Weights of a small GPT-style language model, trained from scratch on English Wikipedia.
Architecture: LayerNorm before each block, normalized queries and keys, attention and MLP in parallel.
Training: a variant of Muon for these matrices, 348M tokens.
MLP neurons of a small language model. Each row is named by its layer, matrix (up: input weights) and neuron, and shows model dimensions 96-191. Each number is 128 + 24 x the weight over its row's rms, rounded and kept within 0 to 255. Numbers have three digits each.
After each neuron's rows, "fires after" lists the tokens most often just before its 100 highest values on Wikipedia text that the model never trained on. A number after a token or word is its count.

L4.up42:191153095107074113141135164146147106168119090116096134126149159121158085125114133145134113099147153150110126086134161117143185117089073154140141113158124153109132116076095106125135095084132141128093110125132125138150143114140106117122149125156126122136098169152131132154123113161128091134
fires after: "am" 15, "or" 14, "e" 9, "as" 8, "m" 8, "i" 6

L3.up857:137142142098123115121156113140165121145091070126137139150147138136126191107151134127114193084090111134151145094167134121067172140171088127144141092142146150130125156134145135161097138138108120075121117089142133079122145114150139149145154125161173169118118128098102096162153154139097093123
fires after: "e" 25, "v" 19, " o" 9, "ou" 7, " O" 7, "el" 7

L4.up156:143116105127142123128132119098116125152124140111138170132138081126125159108116147155134141114166127088099169129112108101139150119140097120139128143149124145127180117137118127158142110122106144104142110165135096115168105135114184111112125118100063080114147115130140155121135162184125184140
fires after: "ot" 17, "r" 14, "ol" 13, "l" 10, "os" 9

L3.up402:106181108145168134091138169165148085146093092132117145135099111047114128120124131109160144144153107132081116177149148116112108100134129118105107149108135118115163122132122125108138144099132117160111119118176143123139164130105119137108101134174144135124109113129097099115120102129166136115
fires after: " A" 18, " d" 14, "ur" 9, "r" 9, " s" 7, "ou" 6

L7.up704:147075113134176103115127136100132162150144151133101109108155136116117137106114132134093139138116136077155116098125108110172091083138118121102105154142131150140123177123093147154120096150137084148141125133130109132179157136100084139124128141117175106107121118088131158080145137092116114142
fires after: "p" 11, " on" 11, "re" 8, "c" 7, "u" 7, " s" 6

L4.up647:133122096144107112136151161119099147141130139086153150175152071115105152121153127092161115138064109166134145106123109151165143140155101113126128116140119131143085104118187165128150097157124163138137113135156111154098135166131114123182117140113152125155152110126105145140103124135130114098
fires after: "e" 25, " H" 16, "o" 13, " p" 8, "p" 6

L6.up449:142086106110169122125112141125112118148137106123184143160131137104114125102108118161159126115099139098083149133100120144143193138130139125151117094142108150127156136144098125101108119128090139087158138136166132122086126122107140159145121104170098118156129115148144136119136207136127123121
fires after: "u" 25, " c" 13, "ro" 8, "m" 7, " b" 7, "un" 6

L6.up762:138133132102095118107127144117154110100141110183126126157148116101201108152087099124127131074157136147140129161135130144147113143111134154095155086128161112127136096155079144142092174091113122161095137137056162075138140148152105134107094109141172111094130124133076123143107141113120127132
fires after: " h" 26, "n" 25, " p" 20, " P" 13, "en" 7

L3.up207:093144122117115141117112135123137126125126142106186121097157090094148143103104138115153136142144177140118134141148085143137134099152119130122127123132145124114108121140127078115140145151121161125097152110151166108135153104108131119176135122094125131125146116124132116131119106098097093106
fires after: " I" 28, "o" 23, "i" 10, " M" 9, " is" 9, " U" 5

L3.up205:117149107143093067122104145147122124143142162104147147117140106160105142102123131135150106095116093153152111105123082141131138139139129166128170200156144114128142168116171100129170131088134155142139129133129111106095127122090155155179136132139162138131133132095110116153131104074108130079
fires after: "in" 17, " f" 10, "en" 8, "o" 8, "f" 7

L4.up303:110142144127174102129148180173160113153150120107096128144119077131119110154096160094143138121103076144146152125168164136131146103108114114153142123134132119151120118110131120128160147105106118086170074133126133098087132130113112065096142127117136130123131123111162158147099170139141126113
fires after: "m" 19, " I" 17, "im" 12, " H" 8, " O" 6, " Un" 6

L6.up60:129122118132122144139174132106127132206138130103148135093142095126139140125116151144125140105134108136097114147112134170147109136146124144131106156124089103146138130171106142099094160117116142132122162166137172096119122126151106180137133075127122161117127090143099127137149132097138098112
fires after: "v" 25, "b" 11, "l" 6, "f" 6, "r" 6

L3.up693:142122138134124106112131093134105134135140128115103069115174165143126156162131126128116090140115104112148145114096094138142169133119187146152127117107145125128158161120082095109119121123141118111147098138119126133137129135151115187110129132163152141111149119164121113146159119150164095095
fires after: " f" 26, " F" 24, " r" 16, "%" 6, "s" 5

L3.up114:153159150087093142132171136134130126126113118109122104119128135132126157159125123138126107092144136139114139123127177114132125108151145110084131151069159144165135108119165132112132125119154133133136126073132113125142146095117139104152142109117120123119081089106130102110152135128145095103
fires after: "h" 20, " r" 18, " R" 14, "ol" 8, "am" 7

L4.up538:135107115093069139102088132096138133167102146122122153118099093124176166119149132136077125097155129154141143146130123110175152096145098138114125178154142117104122131151148125153145146080106142129137149142082098157115149136114076117158138081149152120118139135086106131189138084115125070109
fires after: " s" 14, "u" 10, " A" 9, "i" 9, "j" 7, " M" 5

L7.up124:090124113132141130109108112133137108167140137160156128133085142086082120122103128151126085152086116135158100159174119145094145138120101120161104086175128122115143122146121094128156158101096136099100113134151121142103109109138153141147111146142113160122066131158144117096131085128199143126
fires after: " or" 17, " m" 14, "b" 13, " " 12, "m" 8, " s" 6

L4.up697:117098160157128139091158100164148118101150152115122078113153124140172118134086094106074151104120105168140134093142085131124160207124118130168112132102113129129156097128109124131131101106161150149172150136132121103124130110140118151132136114142110126117123126134161137108094123129123134120
fires after: "w" 28, "f" 22, " W" 13, " f" 9, " w" 7, "F" 6

L4.up804:150104119089129156076123165117139126144135128094140166137068097150160104159095111131124104152094127124116112128120120153115126098167111120126111142104113136160115118119098167157101121130122133106126169131126146111158090084155114081134096135134115115109119113116134070139149150130132106098
fires after: "e" 18, "ver" 15, "u" 8, "ab" 7, " st" 7, "m" 6

L7.up396:121153126077120121115132147105072118141133140081117075123135110121136127135128073156108106155115133124152142098111168106153135136139146127127106137104193096122121131104129132115147114166098153058102112136128142135143099127130139165117128128123138114116168085145129146135113115138143146111
fires after: " f" 23, " th" 10, "h" 10, "s" 5, " T" 5, "ro" 4

L3.up44:155129138137139090110134098150110152158159142128124112117124127119120161135128076101144176091124137104141086169123123154110141148137126146068092119145123109179105114156144142111119153142162151163137115136141130107139145147152107085148140137154099132143143081113151135116092114132109041121
fires after: "ar" 27, " al" 13, "u" 11, "r" 9, " an" 7, "n" 6

L3.up580:156119098077144109166140137126110124157192121115132112148124162128149134117101118118130142161087133153054192121132100136127116134123083110119165108115132102108134132138175132140144145112086170134185137120173096151139140127109168114142104115117122074102138105097168130102137168167086151123
fires after: "l" 17, " b" 16, "r" 15, "c" 12, "im" 9, "m" 6

L7.up371:109156109111162133148126097132155127147158131115178068110153140097166127101113156123066127112216134119137101124116114136152127149124094135092137135139151164134133127132146136111123170125145134138162170179145169113097146144100161100145132139126075106114080117150092124109151075124103159163
fires after: "an" 25, "d" 9, "ad" 8, "a" 6, "ic" 6

L4.up343:121151106124091121158156128145169069092147120155115097152162098153150123099130125127109048131143064100143115137161097131124112089153190145121122128116151187123111135136154109123140098133123144126120083132118162145126118117120126106084095167137096119123129088103137116170157127130115132123
fires after: "er" 18, "e" 10, "ro" 9, "o" 8, "ot" 8, " pro" 7

L3.up246:147122138143130115126141145124129112161106150124120146150160083132129108120133133164155141084136131129101116113109148120136116120093097126081099104118116102155119157122109113111089087117144113149064094133107111127133153095134113116100110134127146197127144150141162105135105114176144132126
fires after: "ar" 25, "v" 21, "e" 8, "an" 8, "m" 7, " de" 6

L3.up884:118120112144116126134102136109158073110100116117129156155151122157127205132148140105122105139119152156125085105134150120134155144127129098135146132187116143127105130163145114137075110130113126132114171109140103094152100105111134105133189120147124180126141114106143110143134131109136127110
fires after: "ou" 29, "e" 14, "as" 7, " B" 6, "r" 5, "oc" 5

L3.up627:121109119148149127102093141086142151102137111134157097107109173125139152113153121115129118106145116131124086112110105114104137092148115169113113110144129182116186151139121153098127140185091115141126096150110152140158106133154136138118121165135129102128143094153127127134114140144127141138
fires after: "o" 18, " o" 16, "u" 12, "ec" 9

L3.up984:108094085148121109106141096126143125087135119077141118132090111151128149120140121103122152114140132154127092088132114108118086107124154138156110134181121110096142172126108143146142142126073133166170112151161106127147150108145157149150153082098151174165156169095107118144145133098091118094
fires after: " c" 23, "ar" 17, "ou" 12, " m" 7, "o" 6, " f" 6

L4.up669:138109115160158089125126135089131129146158113129106140103144145125163074081171101130172135118139176118099122143124097109063107071134132175134141139136099155112152161151134081102095126095077094123154115132122144153133150092122104127148130124156123158104111130128161113127144128095118151115
fires after: "a" 26, "w" 15, "p" 11, " the" 10, "u" 8, "o" 6

L3.up548:112133127135135105109090064153132111159128130130103114157095131146118140161131128133147133097142129127151101146174125121113114122108107128067127132144158122136123098120188112128111177191139130128105148124124152126087137171130144096128192143164166138142128147135145110141167143107133128123
fires after: " Y" 21, "n" 13, "y" 13, "i" 12, " an" 10, "Y" 5

L6.up270:161117118149101123161131134102087109177146116121127150107125152135108126091162161175133139129148131139138172153126151115107106133122102131109123102149166158148117118152175142155151121109136126087108059136105139110080127104106135113114115113144130122150099128110078153101128128120131121104
fires after: " a" 19, "c" 11, "a" 10, " the" 9, " c" 7

L8.up222:094135164147101097126087128163159135157113121130106084126154134109160127076129148144133127185116151194109118163133115135129122142121138112124147114168133169114123152120148076121155131107110130146143120119115146123164125124090115165109148115150127115122080128116142109174096145095126148058
fires after: "u" 18, " s" 15, " M" 14, " S" 8, "t" 5

L3.up450:140127116110135111104149132105115127157112137094096154099068111127138138135165143122105164136091131133162118152103127149157120112156125118128150125118076172091116127138131099143148162105148088135145149120158145155133100083129175174134090180115125152118157112075128131134122149095110078086
fires after: "u" 20, " " 20, "in" 19, " J" 9, "o" 8, "b" 7

L3.up132:098133139109138119132125114085084155102115137127157111186144146095118129161122090116112166147126133161124127158156106138089143152116115096131101102199101140142136113129116110136133142132138162136144120150112116085103120152143119137120142113147096165108144130171126121100100134085117114094
fires after: " St" 37, " st" 14, "at" 13, " " 11, "C" 4

L4.up701:181160137147118123144166106104130110108139097171121134111172145114164105168183114096123145136095170128179155140122165145122104138108100110160115128119146122144111129155077074100117172110154091138112151109105146093145115118145133136156169112148115139139116111091158076160108162134112094150
fires after: "s" 35, "es" 12, " A" 7

L7.up836:128119129142122095146130155120128133132168120140133128152138135097152140129109113107156154134180160121175121092169107106138110098144119062140132157124093152175114137194112128063162126134141122127102122136104139098134118093132121168094131110149122088109147170166144108116149116111126136104
fires after: " D" 16, "c" 14, "re" 7, "d" 7, "f" 6

L7.up397:077137129091142155137146108089142157163127128141152102122102141132117078131110152126136134124146124160118098160125121175148120152107147137158127130136145102106155115177163162119157117110097147167113091127143142144118157148119140120080096102145134162117132116110091150140127116071151143124
fires after: "p" 23, "v" 18, " p" 7, "b" 6, "t" 5, "id" 5

L3.up901:119152096145127169166165084089124146125162107107139128125150123106155124141129080085144105128121101110150115142090122150114142122166090157121115131116161122138139122118090149121119161147139154101127144124121149137107138093143131122097113119112105132095216165164143134101116087119142120125
fires after: " J" 42, " D" 10, " P" 8, "ep" 5, " p" 5, " M" 4

L3.up757:129102080104151138093143115106120121173131108135126126153125107116141132165135117118112106116112121157095100163112117136129124140158132088145131080130156147140137153111092101097116109075123129102140138137155135134133141156134110155099135153112131166101100125135201094146101147128138163086
fires after: "u" 22, "o" 16, "c" 12, " f" 8, " H" 8, " T" 8

L6.up293:105098138173134104123144132153138132144160120100140129163128068093112153158097173089100163114141192130121113160149135171129156097116063122155162140107102140143132113165085132113120136095113158173104104130127098119135135107135134123078056102157180116150100118123113134109118121099157080107
fires after: " p" 11, "p" 11, "t" 10, "v" 8, "op" 7, " st" 6

L6.up726:112113161104125110132133138146106132153135153150107118164134197094128103111115130142116148143087146136136154110128141100128132119096119129122145126144109135161167137113119145121155134117113136130095085091119116112082165104150093142109129147149164153151134134109114089125146128123111143118
fires after: " C" 26, "ation" 20, " c" 9, "y" 9, "t" 4

L3.up135:082127108094155097154142122138136096136152144099122090096118148118107152118093122107110060155125144122127122132116123133133105132104090142111143140144139135073104149136085138109146174112121122162139149107124071121118132127159123124151127136139126114090159129083158113122147158122145118102
fires after: "or" 21, "ber" 12, " K" 11, " L" 9, "in" 7, "r" 7

L4.up533:143131121123090149098143133110133123103125143145085108088084106131160132130163125142143163140152099117180128095106176139125096138135086107164137096116142098109128142105144140155149129137117130071119160125139141143132091161138145126122155136109127129132126136100150141083114145149141143145
fires after: " wh" 46, "t" 18, " " 14, "at" 9, " S" 5

L3.up338:114115122118164107069114102145087146145126190064140096115140113096157178125140128104138129128116114163134140122165108165105141150107128139114147154134116182113147142108151124147152142132111167120161142167108151105098112118049116092146110129148173136135111097095097141138143165164096191094
fires after: "b" 20, "in" 11, "en" 7, " B" 7, "ou" 6

L3.up80:156129142112131107086175153186153114081109107127124101093134086150119131133095128114110102129144101118101126115152106161132092136143103151120130162151095106109136097183133120109109127156144134097117172128154101171146136114143138153085144115116116167124096125122145141172140109114138106091
fires after: "ric" 26, " St" 11, "or" 8, "ro" 8, "r" 8, "er" 6

L3.up144:139093112158104090141122143123114163131109141092162100129117108151131178132147116127121117137148115114136091114137104097116085181121149138139140169156089148120137126087117106105116094143176110105130109127128108113131129142092101134120115160109155087154129100101120129125138152114112100129
fires after: "c" 26, "p" 10, "at" 9, " R" 8, "ol" 6

L3.up165:130124137133097118143136118109138136090172115117152119152170121080142146107121105077124118140128091150170077156138133147165122119140120163125178177123130127125148087134065156129108161130119125147143126118126094133152123140134094111128158129148106118096119091075132139126130118088088102070
fires after: " B" 17, "om" 14, " p" 9, "o" 7, " P" 7, " L" 6

L4.up349:135107131142132135119107147133104133150128157089138145144152128161123085169100157113126092124132165139150157109106164163082111148128064115124108127135099132136110113124117102121121121156159094112103138125132131115117122168127141085150103142164145112107102119140115150127138138108104129190
fires after: "i" 23, " wh" 12, "gh" 10, "or" 8, "y" 8

L6.up336:138089106214119124109166177102131134147138120137155139124112166135119094119137170144134109077086141171099157118180145123140111120139137109133106190147110122118126128100105103100113173122146127118089119111154172111162076133098153103090130133129099113143146057141143153073158089086129149116
fires after: " s" 21, "es" 10, "|" 7, "os" 7, "c" 6, "ro" 5

L6.up1019:117143085144080141127102121121153154143131120129133123140128088145126153112140081170115146131143137127123175134141117116136166149143140158118089149169155150141081115124168099123130147152103122088195116137121126134158158138125138118053121070130117131129141135097141129147156120148129117115
fires after: "i" 30, "p" 12, " M" 8, " p" 7, " S" 6

L3.up998:132153094107168144086145093114154101155130116159133127097126156144116167145109133125173153137134098159106134103109116120126122170150122092119144102084094145138146156126139139096090184137154146123106082139127141134154109111114137142156150128113139133150151142081099084169093153084072115175
fires after: " l" 16, " L" 11, "os" 11, " K" 9, " Ch" 8, "h" 7

L3.up495:104114121127157146146118135110121131095092139148151111135135106174133147154125140119154174123145138069121131147123109126140102160114153094109120113182141154123076118124146131179121096133152160088098172124102135096093145138114149142151079129091168156128119122100132098078077102091146111124
fires after: "i" 28, "ig" 16, "ri" 12, "in" 5, "ric" 5, "n" 5

L7.up394:150131125100135137122125108069103135146179137163110093091134167135137137107174116147105131110121150138114102087112090147070113157096096160170122128143116125151112148158116134156105124100150155162141134121121164130114144145136121109124091159135159112135106108113112166133122118157133128130
fires after: " f" 13, " P" 10, "f" 10, " F" 9, "er" 8, " p" 7

L6.up720:110102182125137088135088148106117150165150111126103137079099069163128161124113102144150155137117183151139105125120154125103108119143094160124090134117101126145134096156120133130178151130117135129131121188134133158139114120145100093116110111126152097156166117144131146120116149100139147097
fires after: " t" 23, "il" 17, "u" 9, "ad" 9, " le" 5

L3.up828:161081151112123066111104095134107129138150091182142109183128093089122183132158129109142165147107136115095095123115124135148097103184107128136157182108113129110159147146106128103114099120153123149124078108124119138145164086134134138109109118141136149107105131124124142111154117114129138131
fires after: "om" 29, "ot" 18, "ver" 17, "op" 5, "p" 5, "os" 5

L3.up672:114062135109116132126102138123130135213159144124120139128132142143141124104134120136128107120113164143129121140146150118091101139172124133160144097153102126118136121146154150130106143123066122159100168092129128115121107117129107129133087086154155138117100140121149108132175122168144132122
fires after: "," 19, "b" 18, "w" 13, " the" 9, "ol" 6, "ro" 5

L6.up366:110100088090102103083135125138148141165127127124144117101159109108123101178150092120140100096102126129088142121149145119120084175142106135103123109167161098141148173121140113094167082127123109124088083168125163119162129122101111080111138122164073157101140145112164133139157123131123151146
fires after: "er" 19, " I" 12, "as" 11, " Un" 10, "en" 9, "d" 7

L7.up353:142129120133114127111122129183180139180134106147114136118133102152123140127085142153093147142097126153124120116099072135126149125130124159164131103133098100122125088101140172116123085144127094081150136142138137163140131126157117165129193151118139136126102148122158121137148096124142097106
fires after: "l" 21, "r" 17, "t" 12, "ro" 11, "o" 6, "ol" 5

L3.up639:140071100153126115133132146155164107149105115118159145110127143098120138164179149145139108098130116109155108086136124173180128102158182141101129130132093121132142122129098114124118172137119118139142142149117139151142118164165159146146125125117118150135124139138120138158123118148153202146
fires after: "p" 21, "iv" 12, "v" 12, " B" 8, " b" 7, " r" 6

L3.up11:097097126144123129125138146108086124135139152144117124127132140131143132105136136150141132134102160136087154157072178114141100169110172105124140137135175148126106142142158141132137141121090097111176125119138159150111100087104049159172080075158124065175143134112111085185151129105112112122
fires after: " f" 40, "og" 15, " n" 13, "ig" 7, "b" 4

L3.up413:137125112139139141122141160160177095118109110097136116095133168138122095132166088134076169117092130146103120142110110093114098125174117109158111118093090101146163116145084144098137147125147140122169153142112086132138113112130115090140142115178075120117173076153161128091125106130131130128
fires after: " m" 19, "p" 13, " W" 11, "iv" 9, " w" 8, "ou" 6

L8.up513:153186134151125144127122129138115098108117162160104116101140132108160139152181112138156109125135144137176164130144135075162109120113102153120133102116165101134157140122090093132097131103127114137116168120096152142146131151121150101130147164157135154137133126125169139106147096132119111115
fires after: " in" 15, " of" 14, " A" 10, " P" 6, "n" 6

L4.up732:106171125133101138089149103106112111153130153142104124146167154140093085172135097119123137138116119149143162099155172147145149105104093093098096124164147093155129141109128114166120145153135159103138165115133132102138140160125127136129128127103102117138140104150081126165121140156115138123
fires after: "l" 29, "ri" 13, "s" 13, "ew" 12, " d" 7, "ro" 5

L6.up551:100091081136110116154103086121136194164143156107131132120180147148125095100076144141118109129130120153132139119133087124112157136104106133076109141148111152160117109134129159106155118106118169110108113127150126123101118169167155131138127167109151095109126106153141110145123131170170145090
fires after: " m" 15, " M" 14, "or" 12, " O" 9, "r" 7, " o" 6

L4.up245:123148144133127119142140100131088104128153132105125089106096095123133111098112118126129130161133181096130161116131144113168148121127151138130121125080163133142112098061164127140155119138148101097124127187136091132159105079159137134126163139140090120146106156102137125123113115088161119151
fires after: "==" 46, "===" 9, "ear" 6

L7.up901:142092134138102128150100119118126128146128108115141105145152122160122127098100163120112150139096167132147154165109149123101131136126135156162135075119124160099119184143097115157150143124118110109170104142122121091098146136111139106105118134141121122099170117134075119095214125165130107120
fires after: " f" 15, "f" 14, "w" 10, "av" 10, "ou" 6

L4.up656:133104114157142083143121176104120159166169153128149141135174172115139103131109126096117141155136101135165116107154128147094130098131096129146165119104116141133120097117122143123139123086146122135156148097101156057115114114139096161098108125116115125108096121127148152104132101137087105129
fires after: "re" 31, "u" 15, "p" 8, "c" 7, "a" 6

L4.up205:166130127080133142127089146088095108137161120116142079161127106143149115159123069128127139170146111118135118078158115119112138134079126116136129112142107157139147126100137122103137108035143094145118079153093124102108142091143119135114114106163112092111131084142161133139134127073146125143
fires after: " Y" 14, "or" 13, "am" 11, " st" 10, " St" 7, "re" 5

L8.up1015:121100097127123100129175143100159151170119146132117146113154125074083128138136086160111159101120138124075121130140167130146161150098124103134126078153152148070108136147133113133158135193108121112133131097119107147175116144142134150118140081126133118137107122116138128130143076083103137120
fires after: "l" 13, "ent" 13, "ur" 9, " st" 9, " as" 7, "t" 5

L6.up577:133101117111135164122063131089097109152109115113144103091144116114149155076100170120105131154147175088110121135122132117104140133102150117127122098070134110156122139139149093100110099136122116107185160139163091117146104145131105152157092141109101147122121169121154146121102110101135176129
fires after: "r" 25, " re" 13, "j" 6, "om" 6, "==" 6, " m" 5

L8.up210:147137138128121101160161109097083143160140153160142139123121103127089152070116156120108142134113110143113126120119117132110144104081138127096137146125138128142090146116156136143133074143140131115139153095168131107168148139142078129090121158127120143114094136133127108095136123118132096133
fires after: "u" 31, " s" 10, " l" 8, " " 8, "s" 7, " g" 6

L4.up515:157143081130161070135130166108140084136120116097163120138080070128145140145094126138144167121134142100101123137123154090126120132177073157120106185138127122116132145133133110137144136092116194148116118170150111087098090100151067119117122153104102115127134138122159114114134152125098128101
fires after: "e" 14, " c" 13, " e" 12, "u" 12, "st" 11, "il" 8

L3.up301:102128130097126118121124094152118144126133161121166163151098115140146132156142131120141141154116141120134142141116118168141118126162169122141138105112135128068116151105128129160144133156136163126102175102165132125129135119124159091106132144104143148103108147100169098145113147117132127094
fires after: "o" 18, "b" 18, "i" 11, "c" 11, "in" 10

L8.up1018:150077158093124109134158092096122147139137153110122100140105117161172088114074110150122143122174121142118114118132109169151157120142108130155112118132168114133134142114107127115122117120136120113160133165136140107156186095091149130125163117114134152111158125106127134145109146127184182091
fires after: "b" 29, " F" 10, " w" 9, "w" 6, " b" 6, "y" 5

L4.up1006:122140147109128106121160135094143166137142146181151152152122135160165153144151132153126069122136132133107102133095115119177138107096113102119095133121149126165103145119117129133142171109188114140116083146144131148137135130090124118147159103122129132168100152078156064101101117120126133159
fires after: "il" 39, "le" 11, " al" 6, "ul" 5

L4.up325:107130115107114151122122107167141153137128125140106147132148105107118141159180131136173119167109130146115110093105152107144142131116125114168157083130091098123125110123128118095119065147121166162116162120118094163124142151137099152152132131143109123129112128134097123111118133150148130157
fires after: " con" 20, " e" 16, " E" 13, "e" 10, "ra" 8, "o" 5

L7.up651:130109134130103132125135105087152130141121106188127095149113160137109117127138125176136122143144134152081121128174138094129087130128100108143108166143086159144140105121143143080118153088126125128107107129124158117160156121152120171133139145092149130114131156102135155108074100160100144163
fires after: "ed" 20, " Ch" 15, " ch" 14, "h" 6, "a" 5, "al" 5

L4.up173:144168130079139114164170135096149090177175130119152132121152082180146122123087127157099116152115105101114144144089141102114145100123114110137093142156150123154127126168132145122152166137129104103093131129149127143120128149111153129086121144109089135129108152137103134145114130170118167155
fires after: "ol" 45, "l" 17, "d" 5, " " 5, "0" 4

L4.up250:116119104115097155159123109163107151155138098169079130086078168169075090149151126088124124117154085147133118130142122146108120104145132132159104129120136104144110145116116138106098134152113153172126113127134121145102127135144087194089113109131137100153147098127119076121096133129189141154
fires after: "e" 19, "er" 14, " L" 14, " Ch" 10, " M" 10, " K" 7

L4.up381:131107103122140149064144137123136123147118139163143159126129119162091127125117120086144125086086146107146089167121155133161141114120107142111065135158160112144132119159129168126156131124098158079186122137091159098113147124107137115134158120136147132127089134131148102123116057098153096139
fires after: "u" 21, "un" 14, "ol" 6, "ur" 6, "el" 5, "m" 5

L6.up743:089160152135130156093077126117126144086126140136139143101127125166114137116155095112136103129137116146124113101167136106159136134120090120134135109179108131142168122147135149148147113146105117097070142088150128116113144164198137134120124139119138108139138135107090117120133114114099149123
fires after: " S" 24, " s" 13, "on" 7, "u" 7

L4.up135:134166143115153127135157131162123137146124104144158106132124108113079093131137118143100177160148136124113155141127175126141101129124111126152136109119159125140138129175143176134146122107120108127088125076139142156142140070103126102122140088133139105140102083116094140111117118149133175137
fires after: "r" 25, " A" 17, "on" 16, "a" 13, "A" 12, " a" 10

L4.up235:125087101133125162122154107152165135128119158087115065144149099162129108132114092147109117051128108120152105106115090126141124111155114133130139149106128101122126125081099095094118105143167185136115138163150101095139167107147138066100141135133148163127164157142124146128081130115115100137
fires after: "ar" 16, "e" 12, "ver" 9, "c" 8, " w" 6, "b" 5

L3.up148:114139110112113097142154127142172136156132118061090119172168154132148132145096143102111107197158154124151154141105157141122156132115163074150114101157142147147099113105134120100130111084136137117090150137159097121091088107123111091116134142088166177106160088149171118132108139148132116099
fires after: "a" 45, " I" 9, " O" 7, " H" 6, " o" 5, " K" 5

L3.up540:126138143110128152146136105129149127076102113118107117138147061115143100120133082149141149089155151177082116147135138144141116115116128151109079118180139119118148178127136095141118122128145097155102116134138115114110118091143136159118078083130092162121111122154146147097110112147101133108
fires after: "ar" 19, "as" 10, "ec" 9, "ov" 9, "an" 7

L4.up212:122146108124142124150155155100084102144103146130146111151154137143122149145139174156145120111063184151120114155148164157150115106134100114141122139151138073148108130136128129145129127175148150154145119150104150144118112150136157140138149142140147155158144105131140105072126100111160123092
fires after: "c" 12, "ec" 12, "r" 11, "on" 9, "os" 7

L7.up668:127122118135138147184105146091108125126104106109121161117096123103107106095125095098086129154133102142122086149156102142155089090129114132113099116142114099115148166117162176101176175158124138112109090145149158146118121150168125161126138124124186115148173094137124157126122134090162151109
fires after: "l" 17, " l" 15, "el" 10, " L" 9, "er" 8

L3.up530:125100146119142102105151112109178123132129101155165103108104104111133167119140119130205060177151122101137118127147112160166128101107109130117151149135090126155132117126117147146130152137153130133143144153158143124099121106107084147180113112136159127147153091130136126124087039125149106161
fires after: " P" 13, "le" 13, " A" 12, " V" 11, "ic" 9, "il" 8

L3.up180:180108111116132103133157158135116165108169090144113105133128127176131124127174142129143083166151125143107133146144109131089103147172152139150131113117130184153165091140145131135087116102138166162098156114184191076117112115151129135127109153136106074124116066101122116129107114123129137130
fires after: "o" 28, " P" 17, "a" 12, "i" 12, " p" 8, "ot" 4

L3.up994:131131112140135107105067151151125112123176181133116125148140095085133059087160112099141108145136121083155156123140145132161141125137157114134123133147151133115111122127175121103129101164139102154136128156092112158159115154160170110084114157150103137161140134167157135116109091147136145135
fires after: "|" 17, "==" 13, "ro" 12, "on" 9, " " 9

L3.up719:117113107129101121148139086125108157156172152144116121149108130177091090118136139164149116108125153173118093135140095136105142174152116088106115111157140128126119129146142109102123117117171162094131094099099130131099140098126128152139195137155108159089074156096157148108154098091156158167
fires after: "ol" 32, " or" 12, "h" 10, "e" 9, " " 6, "us" 4

L3.up13:103100121169116125137147146148111157127142129125111143160117099146118086129129111134153083139134148162138149087147143143122141134114087109113135160170110079144141135124117097090175129168129133115117166122127115141164137122114173107116119122188111127082146143126155102157136123097156148119
fires after: "er" 20, "en" 13, "ar" 12, "i" 11, "or" 7, "p" 6

L8.up276:144114151095119104131151156114094129121104113166095150103121123119129130160137128118084132148154152149104122093164149114132108110109095114092068130120131116147145087098147137145147115129120119164148105098150121158174170129183094181143125133106103130130111112166118091160115142144113110100
fires after: " R" 20, " D" 12, "ir" 10, "nd" 9, " r" 8, "ed" 5

L7.up115:095105130152123133129175078122118144124150124116118100150094044104153125132111146089120132122143177092089082159125132140138100126161121082156136181127168144156141139136119100101129170134125156160157141114120156143155146092134099142096107119094173116129159139156125142092135098079090157141
fires after: "t" 17, "u" 14, "p" 10, "ec" 8, "ar" 7

L8.up142:107091141133141109131099157086160124205160138117164128135149107101155147154150145141149096118128190097114138111110142193140126082152148152100130084150125132149139100128157121115111083093116130128115129124139154097139136144091111146126139103142118164145124138146133114120109119083126117110
fires after: "o" 12, "a" 11, " a" 9, " r" 9, " A" 7, "est" 6

L3.up818:076136115119129116160154075141144115121135103128142142171132148102127118143137099126165121115094107147159111153091136153134116089119120111098116147114156175134145105094110107126134178120156153086107139111133153139092185140086145107071110149127129157104158125134103123136138097108123126108
fires after: " m" 14, " W" 12, " p" 10, " S" 9, " Ch" 9, " M" 8

L4.up648:117092180102105075144121106083126142130135129133109137108144139134112137113122133138090149151120146148141104158087111133089119101133151126123119110116136127145141138117094110130161161156146147148155166162168116159157112138116111144113100104131167069180121125137167082126123155099129161073
fires after: " h" 19, "t" 17, "u" 9, " t" 8, "at" 6

L3.up79:095152113181118050158124092111106148143164091136132161143137121153123146129116099104072146138115120101141134095153104155091130151177145112118142107143161137123121121080152138071169137164139154123147160131095084104162119128123118135129110169124129151125129151098124140121120145115172165163
fires after: " r" 14, "-" 10, "y" 8, "er" 7, "r" 6, "S" 6